MLP neurons of a small language model. Each row is named by its layer, matrix (gate and up: input weights) and neuron, and shows model dimensions 16-143. Each number is 200 + 20 x the weight over its row's rms, rounded and kept within 0 to 999. A neuron's up and down rows have the sign that makes its largest values positive.
After each neuron's rows, "fires on" lists the tokens most often at its 100 highest values on Wikipedia text that the model never trained on.

L8.gate109,175,228,206,206,212,189,194,198,204,202,196,227,233,190,191,149,198,207,178,180,223,162,191,216,194,214,198,213,193,231,182,226,176,185,206,180,205,139,180,197,202,197,196,181,238,184,226,204,216,209,189,194,163,178,206,198,204,187,193,180,198,257,180,195,176,185,198,170,219,212,225,211,199,211,217,214,233,216,212,202,166,185,203,202,167,200,208,206,196,201,201,193,211,190,222,185,204,205,164,178,251,214,246,170,224,192,197,185,194,196,200,161,206,154,193,194,206,191,200,197,209,198,203,198,159,175,200,205
L8.up109,185,192,222,189,209,181,170,201,225,197,234,223,196,215,222,166,181,194,192,186,172,222,189,201,238,173,175,199,202,174,162,195,161,164,213,210,158,189,174,181,191,235,224,179,204,205,201,162,218,230,221,199,187,205,229,206,207,201,197,163,188,199,220,220,174,227,221,223,191,177,177,189,229,211,204,182,190,195,212,198,180,230,183,208,210,198,212,214,184,194,192,160,191,225,218,190,223,195,229,236,184,201,225,217,170,247,185,181,198,223,239,172,205,201,202,232,208,192,197,177,202,213,192,190,172,215,200,187
fires on: "-", " ", " B"

L6.gate89,186,227,224,190,185,194,186,219,204,195,224,211,182,193,220,214,203,188,186,205,154,217,207,226,190,206,162,221,179,215,221,191,158,195,230,215,215,181,175,224,191,221,185,230,225,227,184,204,201,203,239,207,178,200,209,203,162,179,192,226,210,210,239,200,180,223,211,199,226,204,232,222,208,208,205,215,244,188,211,198,206,194,210,234,170,207,220,200,213,224,203,157,221,195,184,207,223,212,226,185,218,206,195,203,240,202,209,189,202,205,219,218,188,188,187,200,193,179,208,162,196,221,230,186,187,157,185,196
L6.up89,182,194,167,228,191,206,199,212,147,182,219,192,160,210,188,188,203,206,164,197,219,211,226,229,198,188,183,176,188,195,187,190,207,211,236,246,214,218,185,216,204,204,207,193,213,196,203,207,217,219,244,209,199,203,181,185,190,193,209,192,191,207,214,226,198,196,228,221,219,211,188,214,190,159,203,201,209,152,214,187,213,204,165,195,177,188,241,232,184,193,198,234,190,179,187,182,186,216,171,244,215,218,194,195,233,189,231,203,210,216,183,187,174,182,235,167,188,181,197,184,204,184,182,196,218,216,189,206
fires on: "'", " H", " K", " V"

L8.gate301,174,212,231,207,205,207,212,204,184,204,206,223,176,177,175,224,213,200,174,211,171,192,182,184,202,169,207,174,257,221,209,176,216,160,195,179,198,170,175,192,193,222,198,202,192,202,197,211,167,199,228,230,166,207,213,197,185,204,202,194,190,217,217,178,194,175,214,226,229,190,223,218,144,180,192,205,229,213,210,209,160,218,180,224,171,176,186,190,183,249,213,166,187,183,202,173,182,224,213,161,207,229,193,196,227,229,217,198,218,221,192,184,191,180,187,214,193,204,197,208,215,202,180,199,165,178,207,174
L8.up301,192,209,192,199,204,163,182,203,204,212,183,211,192,172,203,215,173,224,235,188,229,185,196,226,187,214,194,207,205,209,215,216,204,203,191,221,196,171,183,199,169,162,187,188,187,174,205,205,239,214,200,187,211,178,224,201,210,181,200,169,197,204,207,203,180,228,175,169,202,257,209,201,198,202,204,178,208,188,190,213,222,166,137,194,160,199,198,199,227,225,209,178,243,210,192,191,186,218,176,208,212,166,218,207,193,196,183,190,199,162,182,148,239,188,165,193,204,184,171,205,154,200,191,203,197,210,177,160
fires on: " K", " S", " B", " T", " H"

L5.gate246,180,203,165,187,223,233,203,222,202,209,219,195,160,217,161,164,179,177,214,224,198,178,221,186,208,214,184,208,219,175,191,232,202,169,211,199,202,200,187,198,203,149,198,188,243,196,170,159,230,215,193,166,222,221,171,195,165,193,244,183,192,180,192,188,219,203,219,168,211,189,206,171,209,219,238,184,218,217,207,196,201,175,202,204,203,189,170,217,213,221,181,180,189,224,202,195,182,218,225,198,219,211,218,236,229,212,202,221,212,209,197,233,178,214,217,202,182,169,202,190,188,158,211,223,226,208,159,225
L5.up246,208,203,206,170,205,172,187,207,223,197,225,186,208,195,199,185,181,198,172,200,233,208,200,186,197,207,172,200,211,207,203,203,189,221,212,206,215,209,216,206,191,211,229,212,192,221,204,168,231,185,152,187,185,155,194,197,238,220,227,171,208,213,204,203,175,202,174,196,204,180,167,196,241,200,186,187,220,207,206,181,196,206,219,213,214,180,209,195,221,210,178,185,191,183,192,208,201,191,216,207,203,173,211,205,213,201,202,157,209,210,181,186,186,253,214,216,214,163,195,215,176,228,198,165,203,157,161,208
fires on: "==", "===", " of", "/", " other"

L5.gate270,207,215,202,159,161,226,221,201,189,201,181,174,202,178,219,165,223,189,202,237,217,179,186,204,198,234,171,197,235,197,197,224,172,257,221,219,196,213,165,227,214,201,197,198,203,212,221,156,200,220,196,189,197,189,209,178,180,197,195,205,217,218,201,215,192,154,189,205,190,202,222,223,192,219,222,216,195,205,208,185,201,205,168,166,161,152,198,214,195,173,186,199,188,230,211,223,188,209,192,202,186,235,219,201,243,202,207,231,193,203,210,190,221,196,173,161,169,197,203,147,178,181,193,171,181,198,215,195
L5.up270,225,215,192,198,212,167,213,192,191,225,154,211,240,161,206,206,188,186,207,190,190,214,193,208,215,222,224,164,226,208,185,185,205,204,201,165,188,181,201,214,194,158,236,165,183,188,133,216,214,198,200,232,193,210,175,187,214,231,200,172,167,226,204,196,214,193,201,223,205,196,185,169,181,205,204,201,221,174,198,209,218,187,173,236,192,203,197,213,207,225,210,188,217,214,191,228,197,214,247,164,208,202,209,186,190,205,188,194,228,230,229,212,229,212,180,195,207,224,204,225,251,200,220,202,200,210,232,186
fires on: ".", " series", " However"

L6.gate29,227,200,211,215,202,229,190,218,173,196,219,207,196,199,248,214,214,195,229,189,177,182,183,190,207,198,191,216,201,188,217,210,200,163,191,237,201,171,200,194,202,195,195,235,158,203,170,211,174,204,181,237,208,227,201,199,194,207,215,250,225,181,201,222,224,198,218,196,183,195,169,190,184,200,195,207,204,189,253,224,208,203,191,181,208,190,238,218,210,179,219,197,189,228,196,199,221,206,212,189,211,182,246,186,213,163,212,220,196,214,197,171,209,201,189,166,185,217,166,146,216,182,226,192,178,176,220,157
L6.up29,206,214,197,185,175,202,210,153,148,231,178,200,186,209,200,197,177,217,203,211,202,194,204,184,197,214,181,181,231,158,218,200,202,205,209,204,215,212,229,188,178,206,262,197,150,217,179,217,201,196,154,193,172,212,198,160,233,187,206,213,182,180,199,190,190,218,221,203,180,170,197,189,198,173,164,211,172,191,218,197,208,226,190,203,221,221,207,178,194,184,212,204,241,225,215,193,210,231,202,183,202,216,172,207,202,162,223,175,180,206,234,214,192,232,188,170,223,210,152,202,211,207,203,185,199,211,168,179
fires on: " will", " would", " may", " must", " should"

L7.gate219,196,212,228,178,194,222,170,246,207,188,223,219,170,216,197,175,184,227,179,201,175,180,198,161,211,165,155,217,164,188,215,209,213,175,192,188,201,177,184,229,186,181,223,181,202,190,203,191,197,245,209,209,193,197,174,212,192,228,227,218,188,207,183,221,228,212,178,237,207,202,202,206,198,161,220,192,204,201,233,181,199,174,202,190,205,177,210,210,176,214,200,185,196,216,175,197,209,223,254,186,206,213,227,194,225,197,207,208,186,220,184,182,212,198,209,230,182,214,254,154,211,199,193,193,198,160,194,200
L7.up219,231,182,199,236,193,257,188,203,175,192,199,238,170,239,221,222,175,196,167,184,237,194,179,194,210,218,211,211,224,206,194,198,198,195,200,212,184,155,216,245,231,212,241,175,215,234,201,196,234,221,187,186,200,185,183,203,202,221,185,208,195,181,189,225,177,164,175,174,187,168,183,229,217,162,200,187,209,213,184,208,190,217,199,189,215,204,202,210,239,190,216,232,207,190,189,224,209,229,190,219,202,227,203,234,194,222,198,242,197,202,210,203,174,201,211,202,224,204,207,244,188,192,202,219,199,192,188,177
fires on: "'"

L8.gate268,177,247,202,158,195,190,194,188,184,158,179,166,229,168,223,169,214,174,206,202,170,179,156,159,193,194,211,235,218,217,256,224,229,206,177,217,219,192,193,216,184,202,190,220,204,210,235,194,213,158,217,170,211,186,201,209,230,216,219,243,208,204,204,190,173,200,200,213,182,159,161,205,222,182,203,214,202,190,217,228,187,168,172,208,182,202,218,170,200,183,179,195,211,188,191,208,155,207,218,170,227,186,207,199,211,190,216,211,200,214,218,220,205,209,184,165,193,233,211,168,187,208,200,207,180,208,197,198
L8.up268,202,258,167,201,204,180,208,203,185,192,162,213,175,182,220,172,191,257,199,226,167,207,220,203,196,216,178,194,206,212,200,218,203,198,215,202,198,225,197,186,208,192,223,198,196,192,199,213,225,204,225,221,238,199,206,205,239,179,183,198,202,227,186,221,243,200,242,211,211,196,208,215,216,225,213,187,185,220,240,231,217,210,215,232,207,179,186,212,191,204,201,185,208,233,201,186,201,158,222,184,217,186,222,191,237,163,208,234,161,198,201,217,171,174,194,195,200,220,235,225,179,213,204,198,183,230,211,175
fires on: ".", "-"

L3.gate183,190,211,228,190,190,204,214,232,224,200,169,171,196,157,210,192,212,203,162,208,214,182,210,172,203,198,196,165,181,200,203,229,209,197,199,208,208,149,184,206,225,221,185,228,179,222,215,187,195,209,225,206,164,186,208,219,198,186,240,183,187,234,198,226,224,144,168,224,189,217,208,230,181,181,210,200,175,184,207,199,193,231,188,228,183,215,202,244,186,199,213,212,203,181,171,194,200,240,215,178,220,221,205,202,178,206,220,196,205,208,199,165,192,188,194,192,220,200,215,229,222,191,186,191,198,201,196,162
L3.up183,196,209,191,214,239,194,199,172,213,209,217,182,205,194,191,230,219,222,165,235,166,218,192,235,178,206,169,179,216,181,219,180,196,205,189,215,215,205,199,225,184,203,205,196,200,166,164,178,189,193,185,172,188,198,175,193,218,216,193,164,218,220,182,179,190,203,161,203,219,248,134,219,182,176,192,196,201,213,201,199,210,205,230,211,200,183,217,198,212,240,216,191,206,213,202,240,175,220,203,168,189,204,186,221,198,189,170,220,176,211,179,181,205,192,224,179,239,208,215,210,184,184,244,185,204,192,173,172
fires on: " then", "s", " eventually", " would", " quickly", "'"

L8.gate284,177,221,212,184,198,182,167,228,215,184,229,231,229,200,203,202,199,209,164,214,193,148,209,180,214,219,183,205,188,205,237,195,204,200,202,191,205,226,222,225,209,191,179,239,185,191,177,180,220,197,198,240,216,227,182,188,200,184,224,179,233,200,217,153,221,211,194,196,193,202,216,205,170,187,201,151,199,213,186,212,195,172,187,206,196,187,218,216,195,196,237,185,203,163,178,186,188,179,220,199,182,156,193,182,225,197,195,163,204,190,201,238,219,208,203,189,179,143,184,220,232,187,211,186,213,207,188,168
L8.up284,157,224,215,203,199,170,213,217,236,200,207,217,210,207,214,220,182,211,199,185,207,193,223,235,223,234,220,190,168,183,206,190,221,217,229,193,207,198,192,229,214,201,206,187,234,171,216,209,208,214,201,214,206,195,192,184,204,178,222,199,187,220,224,192,217,202,213,204,209,189,192,204,210,231,164,158,191,201,159,175,241,150,204,202,193,172,217,172,226,200,170,162,187,169,193,200,186,201,203,173,197,149,206,190,224,182,173,184,186,174,194,243,193,236,234,203,205,211,204,204,215,218,184,183,190,189,200,191
fires on: " World", " Japanese", " American", " |", " Australian", " of"

L7.gate117,203,224,201,209,215,194,158,222,211,192,204,188,217,155,180,184,228,187,202,189,179,193,203,183,211,180,183,207,215,185,253,201,212,184,227,178,221,179,196,226,189,213,162,198,219,202,153,232,179,210,187,176,212,222,193,205,209,213,216,179,191,211,188,191,179,222,189,222,192,203,202,173,185,190,189,165,220,225,220,193,193,169,180,171,205,195,224,224,159,187,169,173,189,205,206,203,213,181,212,202,232,230,226,203,199,197,197,190,228,201,207,179,170,162,186,212,213,188,230,191,212,216,214,181,166,157,179,187
L7.up117,189,200,236,196,187,204,188,170,216,151,151,181,197,177,202,221,225,244,199,195,173,220,190,215,192,164,144,205,217,230,161,230,192,172,214,201,161,170,177,184,177,173,210,181,173,196,214,203,171,198,204,220,199,168,194,205,184,210,200,218,197,219,197,196,201,190,195,235,174,196,210,205,190,208,198,235,225,146,207,200,190,180,205,173,186,183,207,168,215,183,199,193,199,187,241,198,224,179,223,169,200,237,190,197,193,192,220,233,187,198,244,194,204,188,200,201,171,229,194,212,215,208,207,194,187,199,205,206
fires on: " the", "-", " ", "'"

L3.gate121,207,223,199,169,163,216,223,193,213,169,188,190,216,191,165,206,203,219,144,188,211,180,186,173,188,211,196,224,160,191,190,192,217,195,180,207,201,180,176,228,205,200,195,219,236,209,179,189,205,227,211,158,216,186,153,213,230,183,208,215,205,171,152,184,211,191,199,237,170,184,215,228,202,206,223,166,165,239,199,210,210,203,154,193,217,188,229,202,174,210,220,210,200,190,210,193,195,191,190,216,159,228,222,191,203,182,185,244,189,220,187,192,188,199,194,201,202,166,188,187,221,196,207,188,209,195,176,208
L3.up121,186,190,170,182,220,213,182,205,207,192,186,202,207,220,184,218,234,189,184,209,164,174,219,214,206,249,211,237,151,189,209,203,225,174,207,222,203,179,201,191,214,212,189,167,201,204,192,209,189,182,233,184,241,218,186,190,223,224,173,197,206,172,193,197,228,244,178,218,165,229,213,240,200,208,178,209,217,212,216,191,181,188,192,206,198,193,185,198,203,188,220,215,209,217,163,164,235,205,205,179,201,215,218,198,249,156,212,181,210,194,170,204,223,213,227,223,213,197,209,190,209,230,217,192,198,162,244,226
fires on: "'", "’"

L7.gate293,195,207,206,218,198,188,222,194,194,204,198,200,221,173,164,187,195,224,190,232,183,184,194,174,168,197,198,225,168,206,232,224,199,197,197,182,195,193,227,200,220,172,197,201,242,187,208,221,192,214,218,199,191,183,186,192,199,233,230,230,226,180,212,233,219,186,227,203,212,215,246,241,173,180,215,144,220,203,207,194,191,189,165,214,191,194,227,236,202,187,178,221,206,188,193,174,216,182,202,191,189,202,189,223,188,194,222,184,214,216,206,199,214,171,204,210,134,167,195,214,227,198,197,163,198,194,193,193
L7.up293,194,194,171,216,172,185,192,185,227,220,191,204,197,169,219,188,181,226,257,201,193,167,235,150,146,182,196,218,210,184,237,198,173,185,185,198,196,220,235,186,186,212,190,225,252,204,182,196,177,188,157,227,192,174,195,177,157,166,197,161,202,203,221,213,174,190,191,192,201,224,204,166,204,202,223,205,177,216,218,185,244,191,193,187,210,215,198,191,190,196,166,212,206,209,225,184,185,228,200,181,175,219,171,225,192,194,173,184,184,202,192,245,215,192,192,202,189,188,189,200,210,184,214,204,186,209,205,178
fires on: " |", ":"

L5.gate302,206,220,184,182,220,213,233,200,225,190,174,189,193,180,189,196,199,221,174,179,214,193,188,192,213,224,199,207,208,200,253,244,173,219,179,178,212,196,188,231,189,212,177,204,237,213,213,170,181,213,176,203,204,188,179,210,229,165,217,216,218,196,216,183,206,206,155,204,191,178,238,241,211,196,202,192,205,207,231,204,189,201,157,171,214,191,183,186,158,183,197,204,211,207,211,205,201,223,193,188,210,220,242,215,206,192,204,199,185,206,176,213,241,169,214,175,164,176,233,177,233,161,190,167,202,156,190,196
L5.up302,148,188,191,192,232,178,187,222,183,170,216,208,192,236,187,196,199,192,176,204,179,211,168,196,204,222,192,200,240,209,175,204,236,181,166,201,194,216,182,170,201,190,164,177,220,229,190,252,198,200,202,226,202,164,209,239,194,205,182,190,184,181,206,226,197,228,152,174,200,201,177,229,185,201,190,191,206,192,182,193,199,223,203,188,207,193,215,204,194,200,192,199,198,147,207,188,195,220,212,231,189,195,209,219,199,177,160,204,184,183,196,220,188,230,213,229,164,181,236,184,193,211,195,203,200,207,183,194
fires on: "\n", "==", ")", " (", "==="

L5.gate56,217,231,215,170,210,191,197,230,198,206,183,185,175,176,202,192,218,196,182,227,209,215,184,170,185,182,200,194,202,186,203,202,187,176,184,197,222,199,207,206,201,134,211,230,221,211,184,199,226,239,193,207,224,190,159,198,209,197,207,176,181,191,156,196,209,200,183,171,195,230,190,221,179,207,218,183,165,217,216,195,192,213,229,151,164,178,161,195,197,215,178,200,219,180,203,188,221,204,207,187,160,201,196,189,204,220,164,209,204,220,160,162,183,215,190,191,206,211,206,186,206,194,195,232,182,230,206,232
L5.up56,200,225,224,169,217,189,222,192,180,179,215,179,183,222,198,168,194,168,233,201,202,196,202,241,185,208,253,185,184,200,177,213,186,181,226,179,213,210,172,192,219,201,197,201,231,229,194,212,165,207,203,204,209,193,176,222,201,221,199,246,208,195,217,216,197,215,186,183,178,220,170,172,223,210,212,190,184,175,234,207,205,215,203,196,167,228,191,201,216,228,214,266,216,204,183,175,197,195,210,191,220,228,203,177,197,145,225,185,198,195,201,206,200,209,198,231,190,236,207,190,217,211,214,179,214,206,195,196
fires on: "–19", "'", " academic", " Law", " ‘", " Arts"

L6.gate269,218,192,208,233,201,175,194,199,220,185,230,213,155,197,197,184,213,200,178,195,216,215,219,188,193,207,207,212,146,187,198,209,193,174,179,221,223,200,172,228,206,194,188,205,230,191,208,218,152,220,233,229,207,174,193,202,236,203,218,199,213,212,184,237,198,194,193,179,214,179,240,219,207,186,182,171,202,219,206,190,217,193,191,189,164,189,159,179,185,219,169,179,176,194,185,235,184,230,205,210,156,190,216,234,227,234,173,198,201,184,195,220,225,208,211,173,179,228,191,182,207,215,206,168,179,202,201,186
L6.up269,183,235,156,209,212,193,188,190,238,265,179,200,192,212,173,172,227,182,183,184,203,169,200,200,197,220,196,186,207,233,219,194,196,147,185,202,200,227,225,194,208,208,239,189,205,228,208,223,195,176,203,190,188,222,238,222,213,208,193,225,194,209,149,228,189,206,210,199,191,194,175,217,197,189,221,226,213,223,230,173,194,193,219,215,200,203,191,201,223,235,196,237,191,183,198,200,195,230,213,208,213,197,218,208,206,187,175,198,224,197,230,241,203,169,194,240,170,236,216,205,187,179,198,178,211,180,161,195
fires on: "==", "'", " ==", "\n"

L6.gate14,212,211,206,185,200,206,186,169,237,220,181,205,211,183,228,200,210,192,180,179,180,167,229,192,186,215,198,216,188,197,205,229,185,241,252,221,188,150,208,238,203,237,203,199,186,218,212,212,219,198,206,219,207,222,203,197,204,167,213,195,215,203,218,191,208,149,228,184,204,184,241,194,201,187,211,217,227,210,228,194,201,175,207,160,223,199,214,200,179,191,216,216,193,185,207,234,195,191,208,183,203,197,218,183,197,186,193,184,164,185,192,204,199,226,168,188,191,175,218,215,193,176,216,169,221,181,181,231
L6.up14,170,172,216,220,201,219,193,193,197,161,205,192,200,195,162,196,199,210,217,184,191,227,208,187,201,207,214,249,161,215,206,206,219,160,225,175,184,201,179,165,202,195,225,222,213,213,211,228,188,192,192,214,173,191,173,191,217,194,202,207,230,188,227,215,225,216,199,210,184,222,200,177,202,223,199,177,240,175,213,201,198,166,226,174,202,178,218,229,186,211,231,191,187,217,209,212,177,199,192,219,194,197,207,199,197,221,209,213,203,189,215,148,178,138,227,184,182,180,229,224,243,191,212,193,188,194,213,210
fires on: " the", " "

L5.gate101,186,206,210,180,225,167,176,212,214,191,184,205,186,186,164,193,213,231,156,231,184,207,204,169,181,233,166,201,193,218,211,204,195,204,164,173,232,197,191,212,195,184,200,196,195,235,191,185,224,188,187,182,160,223,210,179,196,198,218,209,187,191,183,226,171,191,213,181,193,185,197,233,195,200,227,190,247,177,209,165,186,195,177,208,216,182,237,186,177,196,173,215,220,181,192,200,202,190,179,175,202,182,188,219,221,189,221,185,192,180,202,185,188,197,189,199,176,210,197,198,217,172,231,164,209,171,177,200
L5.up101,212,195,207,172,255,170,156,157,202,199,188,181,164,215,217,207,191,215,179,225,194,176,215,203,216,224,180,163,200,205,190,218,229,225,183,214,202,213,236,199,173,192,207,199,196,238,179,190,216,184,196,180,158,182,195,190,209,217,194,202,194,172,148,231,205,202,220,131,171,189,214,231,189,199,212,183,212,174,184,192,196,193,170,208,182,192,190,180,205,210,184,206,220,184,209,204,221,169,183,227,182,196,187,230,202,185,215,152,192,206,214,221,188,227,195,196,201,207,211,189,204,189,212,177,239,181,197,217
fires on: "==", "===", " ==", "===="

L7.gate243,235,203,201,198,160,180,218,203,237,200,205,199,198,172,224,213,198,199,203,248,218,194,193,172,197,215,231,223,227,189,229,201,209,181,233,215,230,193,190,210,213,174,221,202,176,220,220,201,162,216,226,233,190,211,191,190,158,200,208,211,182,212,223,188,206,226,209,196,226,220,172,218,158,209,192,199,200,202,193,218,205,167,206,225,161,192,192,197,165,147,209,193,210,175,165,204,197,194,240,190,176,200,198,216,217,206,196,201,182,236,206,193,208,176,230,201,201,182,177,184,208,179,192,198,185,233,169,173
L7.up243,193,192,186,195,178,184,183,171,222,220,227,207,183,191,194,203,194,214,216,175,242,211,205,160,195,254,196,227,176,190,218,188,200,202,178,207,200,235,209,203,191,174,185,168,196,236,238,197,194,196,183,216,204,188,197,186,177,149,207,184,194,184,244,194,230,177,225,190,214,169,189,163,189,209,182,215,200,202,190,200,237,219,184,191,210,220,224,212,219,213,208,181,217,187,207,199,174,170,224,204,178,204,191,180,180,221,184,210,201,170,221,156,191,239,211,191,207,183,198,184,247,227,207,217,191,204,169,187
fires on: " |", ";"

L6.gate249,193,191,229,192,212,206,148,229,209,194,161,184,196,220,171,177,187,149,161,201,188,194,190,161,211,203,218,212,233,206,245,217,201,188,201,177,195,186,187,212,226,195,180,198,202,229,213,157,196,213,194,196,207,200,194,185,205,166,224,177,208,207,178,226,200,204,198,236,203,181,221,255,204,205,217,180,206,227,210,190,191,169,180,204,237,173,208,194,162,224,182,201,192,238,210,208,165,224,213,191,213,175,217,226,236,218,203,204,177,193,193,186,195,159,171,202,215,187,221,191,220,211,183,205,174,164,216,203
L6.up249,223,249,210,181,203,241,208,203,190,199,174,209,233,210,195,203,182,198,172,235,213,201,179,199,210,197,189,177,226,196,237,198,241,210,177,203,178,209,223,200,215,221,202,194,213,210,241,222,195,229,187,182,225,187,174,200,198,137,182,208,216,187,196,213,204,196,213,207,167,180,203,223,243,211,187,208,203,207,189,206,195,200,184,205,202,204,208,153,197,202,186,207,176,175,214,218,182,184,221,236,224,180,195,209,219,215,210,187,186,176,221,192,222,200,209,202,205,222,193,204,220,196,201,159,189,202,244,188
fires on: " the", ".", " \"", "-", " The"

L7.gate106,168,190,194,214,192,220,196,199,196,224,186,208,220,212,237,208,208,157,220,232,221,180,198,192,189,212,173,161,187,172,193,202,205,212,202,181,212,170,204,170,194,204,233,201,229,188,220,187,231,210,190,203,220,189,209,200,195,196,216,205,207,164,212,180,186,194,196,214,215,194,197,172,199,201,242,198,201,216,232,206,170,207,212,235,209,168,197,219,202,191,209,196,165,185,195,172,197,205,239,187,213,206,207,162,187,189,217,255,232,186,192,210,184,177,219,203,190,191,163,195,173,245,215,222,200,211,218,191
L7.up106,253,216,210,210,195,169,166,170,160,179,223,227,204,203,188,183,197,203,187,197,202,192,183,235,201,196,167,165,186,192,225,206,174,214,232,183,213,187,215,202,195,174,206,228,185,197,185,174,209,179,184,242,199,198,186,210,204,201,170,217,219,230,212,219,199,192,188,218,219,179,183,201,195,204,203,187,182,202,221,199,210,195,199,174,188,212,170,192,196,170,229,205,169,194,181,187,230,229,231,194,184,210,187,169,196,153,189,215,159,237,170,211,195,226,213,191,177,191,196,235,180,214,213,229,171,244,217,209
fires on: " Men", " Women", " he", " men", " gr"

L7.gate262,201,206,193,216,186,219,198,207,188,189,226,229,214,206,220,213,216,193,197,200,228,195,232,182,182,192,143,178,213,170,217,208,238,196,192,194,231,203,158,223,202,214,185,179,163,190,221,210,189,174,227,201,249,176,202,190,164,210,199,202,231,213,191,166,175,204,216,226,223,185,193,210,207,223,215,189,208,227,212,192,213,207,195,224,210,225,171,207,185,194,220,186,208,168,185,172,192,189,191,161,191,212,162,213,199,209,235,210,187,216,181,181,215,237,190,188,187,219,184,206,180,206,203,183,226,190,193,181
L7.up262,207,214,213,227,160,265,192,202,175,224,190,200,203,176,223,181,163,186,195,188,220,214,175,161,214,148,185,203,193,208,225,189,196,247,165,206,215,210,221,203,204,223,210,191,188,165,229,163,187,203,209,198,179,218,164,169,211,171,196,200,214,192,221,206,178,220,231,185,225,225,214,222,188,208,176,236,206,211,208,170,197,213,217,216,179,186,205,230,201,188,194,211,197,160,197,175,181,211,203,208,225,207,209,209,199,248,209,180,196,233,225,197,199,180,179,220,196,207,186,212,217,222,173,192,186,186,222,197
fires on: " |", ";", " Apps", " in"

L5.gate203,234,190,197,211,197,184,195,211,207,172,203,176,209,172,231,188,209,176,179,187,166,211,194,216,226,218,185,217,241,219,219,254,208,213,219,192,221,225,208,227,185,218,185,193,205,221,217,217,195,196,212,193,186,209,194,199,194,186,196,217,198,210,201,230,187,232,184,202,193,165,212,222,195,177,208,203,184,195,218,234,205,200,167,200,192,209,164,229,196,211,215,192,198,185,196,266,157,206,158,205,196,221,223,216,194,190,178,213,189,224,199,213,208,198,198,178,193,185,230,226,196,201,214,224,148,199,147,193
L5.up203,218,209,204,175,213,172,217,179,186,201,193,224,248,204,199,198,179,199,224,182,137,197,165,225,186,214,220,179,238,186,215,175,199,245,230,197,202,165,196,219,206,203,198,188,201,167,197,179,177,205,182,197,189,161,212,172,223,202,199,229,207,229,188,178,183,160,212,193,190,221,210,203,214,207,160,231,205,196,192,219,221,170,203,233,219,204,207,192,174,198,207,226,214,211,218,186,205,203,192,193,161,199,185,198,207,190,198,222,207,208,188,160,226,183,208,196,224,199,199,191,192,204,200,174,227,170,205,207
fires on: "."

L3.gate231,211,201,225,210,203,242,214,257,201,239,177,225,170,208,255,196,216,213,171,214,200,186,168,164,197,221,204,199,213,184,218,188,193,192,179,196,223,208,185,215,198,183,193,205,214,199,226,177,175,236,228,202,207,201,162,197,207,204,203,225,178,176,192,204,190,228,213,173,169,179,214,210,194,203,214,179,208,202,204,194,174,201,170,221,198,208,201,235,202,222,214,205,184,174,201,187,177,219,221,203,199,192,195,191,195,173,229,214,206,210,192,211,204,197,186,193,226,211,236,197,221,181,187,196,218,220,208,205
L3.up231,245,193,176,191,224,211,204,196,202,179,194,194,208,234,205,214,211,218,168,197,177,186,232,221,200,219,202,219,177,211,215,188,211,181,207,222,211,198,218,197,215,186,225,175,207,198,196,176,182,217,198,225,207,233,170,179,199,203,201,217,189,199,196,185,202,221,178,209,159,179,174,187,194,216,196,189,220,211,207,194,221,218,204,217,189,209,172,220,193,215,240,202,221,162,190,219,211,229,234,188,167,254,212,200,194,195,218,196,181,218,161,205,168,207,204,197,227,196,223,192,215,235,181,174,193,194,239,207
fires on: "'"

L7.gate64,218,185,203,152,202,240,217,211,193,223,205,259,206,195,203,184,220,213,183,181,257,204,223,183,222,215,187,201,162,167,225,216,220,186,192,217,183,214,180,213,217,220,198,184,212,201,247,217,190,222,191,202,255,177,167,215,178,176,198,156,183,177,209,192,194,211,200,191,188,211,199,203,225,213,196,195,192,216,192,175,207,177,197,162,215,192,151,181,196,210,192,191,215,199,191,192,174,190,168,233,195,212,191,216,204,182,210,222,216,205,162,218,197,154,184,211,196,209,208,202,204,192,182,225,210,158,219,221
L7.up64,197,195,245,202,196,209,204,205,205,212,172,225,194,188,190,189,187,266,213,178,198,178,206,204,167,224,189,222,197,203,216,204,200,191,195,221,216,193,219,216,182,199,186,180,235,173,193,216,205,228,167,219,202,202,190,190,172,196,208,210,227,195,187,216,204,212,201,194,211,191,223,210,185,223,241,206,209,221,187,159,223,188,220,221,194,180,185,182,198,209,162,175,243,163,198,196,219,189,230,198,243,204,163,242,210,214,223,187,206,188,195,228,207,178,189,191,161,206,211,197,212,187,190,149,238,237,167,168
fires on: " |", ";", "-", " ="